Weights of a small GPT-style language model, trained from scratch on English Wikipedia: untied embeddings.
MLP neurons of a small language model. Each row is named by its layer, matrix (gate and up: input weights) and neuron, and shows model dimensions 368-431. Each number is 128 + 32 x the weight over its row's rms, rounded and kept within 0 to 255. A neuron's up and down rows have the sign that makes its largest values positive.
After each neuron's rows, "fires on" lists the tokens most often at its 100 highest values on Wikipedia text that the model never trained on.

L2.gate416 [176 146 121 204 145 112 187 173 112  27 143 106 107 126 152 166 155 143 132 139 151 219 149 103 106 142 129  95 136 101  85 179 127 120 155 107 143  88 160 119 114 119  94  67 169 115 162 113 175  98  91  84 180 189 134 101 110 113 102 110 132 112 185 166]
L2.up416 [134  99 128 118 152 148 121 120 136 112 181 179 146 126 107 189 103  63 162 121  97 152 181 118 104 124 151  86  88  99  40 169 115 128 142 156 118 145 107  89  97 171 134  96 164 156 103 121 186  95 122 150  92 198 130  88  95  83 111 108  90  99 138 179]
fires on: "′", "°", " of", "-", " |", "th"

L2.gate596 [167 112  90 182 183 135 131 111 150 102 157 152 103 131 176 130 112 127 167  85 136 143 114 139  85 142 101 139 135 135 137 116 143 150 212 131 100 107 153 110 127  87 132 116 127 153 158 140 187 171 176 159 135 131 106 178  98 180 122 192  72 166  77 181]
L2.up596 [144 148 102 147 130 105 171 117 135 134  96 166  93 108 171 184 121 193 133 206 125 108 100 169 146 122 144 134 177 136 129 169 115 158 165 117 142  89 163 118 141 110 127 132  74 158 168 146 161 166 147 165 173 116 128 150  99 112 115 181 109 164  90 148]
fires on: " years", "-", "year", " months", " days", " to"

L2.gate188 [165 154 189 164 159 138 116 160 170  93  93 193  73 103 104 201 115 135 130 129 133 124 154 170 125 168 128 100 136 160 121 134  96 116 123  93 115  79 138 170  61 115  98 132  72  93 162  98 137 118 138 111 194 154 137 147  80 145  82 112 143 107  58  96]
L2.up188 [157  97 160 182 148 107 120 164  71  87  76 108 179 171 113 199 135  62 149 132 143 152 120  85 133 120 181  86 128  66  79 140 138 128 109 107  98  84 102  98 123 149 106 110 197 164 163  93 208 171  97 119 161 170  80 132 158 208 141 121 127  89 107 125]
fires on: ")", "\n", ".", ").", ".)"

L2.gate6 [156 132 121 185  95 129 128 134 163 145 151 150 129 102 179 133 194 145 140 153 163 163 127 138 177  86 151 128 138 134 189 168 149  98  78 114  78 133 107 126 112 130 106 136 179 181 136 154 190 197 137 124 127 133 156 120 146 109 178 103  84 136 116 155]
L2.up6 [138 143 136  88 131 108 138  94 155 149 123 169  99 132 136  91  67 151 109 111 181 165  84 130 123 154 162 116 103 155  77  81 112 125 159 117 116 106 194 101  92 137 112 158 140 164  85  92 157 133 117  95 171 102 123 130 143 128 133 178 117 125  75 108]
fires on: "s", " year", ")", " years"

L2.gate23 [128 151 160 115 169 124 117  62 129 100  81 111 145 187 128 117 113 104 145 138 129  85 131 162  83  90 206 172 109  76 112 157 100 129 106 100 117 119 109 104 125 152 119  79 148  98 185 115 161 171 111 164 143 192 139 105 152 128  87 147 170 146 112  66]
L2.up23 [200  95 156 165 191 134 122 145 112  49 103 106 115 135 121 103 180 132 120 152 182  98 163 198  76 110 181 110 147  99 110 135 105 121  91 112 150 154  95 146  83  82  98  82 113  90 154  75 143 193  90 157 140 185 173 112 162 182  80 135 135 127 128 136]
fires on: "\n"

L2.gate87 [106 121  95 138 134 193 124 142  98 139 125 180 158 134 125  93 123 117 151 121  96 133 100 145 147  96 143 140 114  62 145 153 137  99  95 161 136 137  88 121  61 102 148 129 114 134 137 101 153 164 140 111 128 139 150 151  86  98 121 140 222 114 125 134]
L2.up87 [130 162 190 168 130 156 129 127 151 120 140 127 127 102 164 106 101 163 159 153 110 196 106  77 118 158 144 134 174 121 193 132 120 197 160 135 124 106 135 133 106  87  67 159  99  78 155 135 117 150 129 161 154 122 115 181 131 147  84 154 122 143 199 134]
fires on: " |", "-", "°"

L2.gate937 [160 105 136 139 176 148  88 170 118 116 146 141 127 118 141 198 130 146 128  94 111 122 124  72 104 107 139 102 121  96  84 101 176 173 136 129 123 178 114 127 103 134  97 131 104 114  91  97 119 148 108 163 149 106 105 143 133 139 174 139 173 160 181 154]
L2.up937 [203  87 105  76 116 147 162 148 133 106 166 173 153 115 142 124  71 141 123  98 148 140  65 143 118  79 121  35 153 122 112  87 147 149 129 156  76 141 157 150 103 128 145 168 138 185 110  99 162  61 142 181  78 122  94  86 145 137 111 108  77 164 179 112]
fires on: "-", " of", "en", "st"

L2.gate977 [148 148 168 118 158 124 136 102  96  79  85 107  75 160 136 140 135 143  87  94 141 122 126 107  81 111 203 116 153  98  95 123 100 128  76 132 232 181  97 113 103 156 145  91  83 133 152  87 175 142  86 159 142 186 126 139 141 227 163 115 112 140 148  78]
L2.up977 [171 124 183 159 164 115 156 137  64  57  82 113  61 168 136 117 126 111 126 121 129 128 133  88 109 105 207 171 166  67  68 124  97  96 125 161 242 168 109 145  92 164 144 127  71 101 126 114 173 166 130 157 123 179 148 126 106 215 133  98 127 139 123  94]
fires on: "\n", "==", " =="

L2.gate362 [176 102  95 111 171  72 100 125 103 103  91 125  64 103  89 126 108 126 110 189 103 150 151 140 143  80  79 109 151 105  85 119 125 133  77  82 177 135 117 123 130 112 156 127 112 147 170 103 182 112  62 136 133 137 123 156  77 163 153  77 152 109  93 125]
L2.up362 [152 123 168 155  90 149 146 128  96 114 101 167 160 138 128  60 113  83 135 150 134  70 160 213 131 124  94 113 149 104  99 130 146 114 114 113 119 129 155 117  70  92  75 126 146 175 107  41  84  93 134 157  96 172 140 138 125 118 155  71 188 131 170 166]
fires on: "er", "-", "e", "i", "ed", " |"

L2.gate46 [146  61  98  85 163 143 135 158 137 141  95 123 135 173  92 118 116 134 105  80 127 121  98 101 116 101 105 137 127 147 106 144 140 122  90 242 164 166 149 140 145 162 121 178 106 116 109 109 131 192  98 171 128 189 131 114 125 130 123  46 143 146  90 118]
L2.up46 [137 193  90 122 110 114 117 169  99  73  86 205  83 171 164 124 131  95  48 132 116 164 138 116 116 116 173 144 158 132 145  98 129 110 119  88 151 114 181  41  95 201  93 117 101 104 146 117 173 182  90 103 129 176 169 121 177 182 156  92  97 155  58 149]
fires on: "\n", "-"

L2.gate151 [101  95  91  73 171  98 138 113 107 165 147 119 161 163 124 135 108 122  87 113 162 100 118 104  99 107 112 153 135 106 165 119 117 142 201 160 162 100 164  88 158 125 121 126 110 128 148  98 178 144 114 145 139  98 151 121 105 109 134 154  94 118 144 108]
L2.up151 [140 109  67 178 103 117 203 146 115 119  94 125 155 144 185 154 141 142 116 162 160 177 127 142  83 163 138 142 146 186 113  75 149 146 108 108 178  83 185 149 104 142 120 133  82  92 155 145  95 149 196  76 100 105 149  96 116 101 128 128 135 115 151 132]
fires on: " in", "–", ",", "-", " Year", " to"

L2.gate1380 [104 116  60 132 119 164 150 165 133 150 133  87 201 100  41 161 137 124 143 107 107 109 109 146  92 110  81 108  60 101 121 159 124 161 114 149  98 142  95 101 108 152  97  98 116 131 112 174 176 134 162 160 151 110 129 120 150 172 135 114 159  84 121 172]
L2.up1380 [126 188 111  80 132 205 149  96 147  98 109 106 115  83 117 165 204 116 119  93   7 164 184  98 134  66 129 121 147 158 168 131 118 135 122  79  99 157  92 129 106 121  89 135  96 140 141 130 146 155 135 148 126  98 100 103  97  83 121 105 170 116 151 112]
fires on: " |", ";"

L2.gate791 [169 148 129 131 101 143 160 138  52 145 105 114 125 105  93  69 114 129 182 126 152 130  90 157 156 160 153 107 135 112 154 131 133 155 121 139  98 160 118 131 201 105  85 162 130 131 122 111 104 129 146 137  76 125 105 172 119 109 109 134 127 140 121 181]
L2.up791 [119 127  51  90 152 157 143  50 123 211 161 168 136 126 154 122 135 108 105 110  94 131 102 141 104 162 121 132 150 129 103 101 105  86 107 122 158 126 185 152 134 117  79 145 158 118 148 128 120 160 151 149 111 150 207 142 132 119  93 125 105 144 137 151]
fires on: " (", ".", ";", "^{(", "_{", " m"

L2.gate706 [140  84 128 149 145 141 171 153  96 113 106 136 119 157 146 146 163 167 139 130 122  88 131  35  98 157 112 158 105 169 132 150 119 109 118 107 124 117 170  85 123 113 149 178 118 109 142 109 161 129  97 181 134 143 125 160 145 201 120  83 123 198  99  98]
L2.up706 [192  92  56 143 140 167 160  87 102 126 140 152 140 158 138 151 115 121 122 149 144  92 129 102 131  82 141 124 112 138  48 148 125  89  86 150 112  96 133 153 119 101 128 106 206 103 137 113 255 154 129 115 112 190 152 124 148 206 149 118 140 125  93  77]
fires on: "\n", ".\"", "."

L2.gate1428 [134  58 122 163 117 125 179 119  53 148 154 126  75 146 111 133  33 147 156  75 132 159 122 129  67 159 118 120 152 129  97 115 152 150 136  87 143 106  96 127 152 131 140  86 141  91  99 118  97 107 120 163 120 145 177 201 126  79 148 111 165 102 143 134]
L2.up1428 [143 136 146 128 116  69 125 156 165 134 185 170 134 113 104 138 125  94 111 102 140 168 123 113 181 129 170  68  81 119 109 171 146 178 142  99  91 111 150  96 140 141  52 131 168 168 186 132 100 121 104 155 121 141 120 149 135 131 145 126 134 122 171 123]
fires on: " |", "–", " As", "am", ":", " of"

L2.gate709 [115 118 122 118  78 116 109 194 164 119  95 148 111 155 210 188 126 112 115 107 146 168 167 149 102  95 146 138  88 115  87 177 140  97  94  76 111 154 148 168 121 156  83 117 144 139 102 202 175 139 152 116 154 113 128 132 130 144 126 182 217 148 161 168]
L2.up709 [ 86 102  86 115 114  92 136 155 180 157 124  92 157  92 139 145 149 109 104 201 119 223  99 109 129 143 109 123 111 137 157 145 140  97 132 211  97 123 157 135 113 147 124 160 117 127 155 130 139 168 107  71 132 125 146 139 152 184 167 218 114  94  66 142]
fires on: "\n"

L2.gate703 [162 148 139 124 142 132  74 182 164 176 105  62 144 141 148  99 122  82  65 156 126 129 159  69 167 110 115 200 105 130 133  88 143  78  72 132 141  93 106 192 134 114 146 135  58  61 129 152  78 117 172 184  96 191 176 138 105 109 123 179 113 182 100 142]
L2.up703 [165  99 120  74 122 157  95 114 156 116 100 104 177 154  81 111  57 106  99 124 118 142 156 128 149 127 166  88 126 120 124 162 125 131 135 146 132  99 138 120 129 141  60 126 148 130 138  99 104  97  90 155 132 156 141 209 131 146 119 248 125 192 118 104]
fires on: "|---|---|---|---|---|", "==", "|---|---|---|---|", " ==", "|---|---|---|---|---|---|", " scores"

L2.gate653 [ 99 137 159 146 106 104 134 211 135 104 121 112  89 127 172 114 111 123 109 143 145 131 192 163 110 151 163 177  95 234 118 111 173 144  86  72 123 135 177 105  42 168  56 137 170 166  84 114 152 133 112 134 119 139 143 169 136 111 133 146 121 164 137 193]
L2.up653 [ 62 141  82  97 108  73 116 137 111  87 111 242  96  82 113 138 222  78 146 148 140 108  94 127 147 152 114  87  86 159 141 139 135  85 150 109 114 146 176 142 151 164 153 156 193 154 128  37 114 144 160 126 103 102 153 144 132 142 154 127 105 142 126 157]
fires on: " |", "\n", ";"

L2.gate547 [110 121 137 135  83 166 152 139 135 150  77 165 110 123  82 118  78 125 149 123 144 131 127 167 126  88  98  56 100 105 142  93 137 175  91 135 171 104 142 120 182 103  88 141 157 130 139 101  83 127 124  98 111 150 131  86 100 163 122 107 110 113 146 110]
L2.up547 [143 111 178 150 143 172 171 143 166 106 147 176  95 129 100 172 144 126 185 139 128  82 142 191 129 123 138 143  97 120 160 139 147 170  89 124 184 114 116  89 167 146 158 139 142 164 169 109 143  98 196  82 133  90 126 102 145 182 176 129  94 115 145 123]
fires on: " of", " ==", " for", "==", " to"

L2.gate360 [134 165 108 106 129 143 125 137  53 143 152 135 175 165 148 102 141 129 158 125 113 108 112 160 121 122 103 104 143 140 137 120 121 149 130 135  80 124 119 117 145 164  95  65 119 116 126 140 164 111 201  89 129 120 166 138 156 143 103 160 144  96 106 188]
L2.up360 [ 98 127  75  93 101 161 114 100 200 150 149  84  99 147 155 167 171 112 137  78  89 188 125 117 135 158 111 163 130 122 178 159 105 183 154 151 107 144 208 153 152 110  94 156  87 113  87 159 110 138 144 130 110 110 102 118 110 143 104 147  76 156 105 123]
fires on: " |", ";"

L2.gate980 [177 142 107 181  88 131 151  82 142 118  93 151 103 216  78  87 105 114 159 173  84 121  59 120 115 155 129 123 122  73 121 170 119 120 135 155  95 154 136 117 133 104 132 168 117 155 127 113 148 135 138 112  86 102 152  80  89 106  63 144 159 140 159  95]
L2.up980 [118  71 129 175 184 156 164 129 145 152 159 155  89 166  74 156 130 145 172 142  17  90 116 127 114  98 116 123 136 101 117 193  89 143 187 143  83 155 160 101 111 155 132 118 161  69 118 114 136 121 138 121 122  82 142 116 140 194 113 109 127 124 141 136]
fires on: "===", " ===", "\n", " =", "==", " =="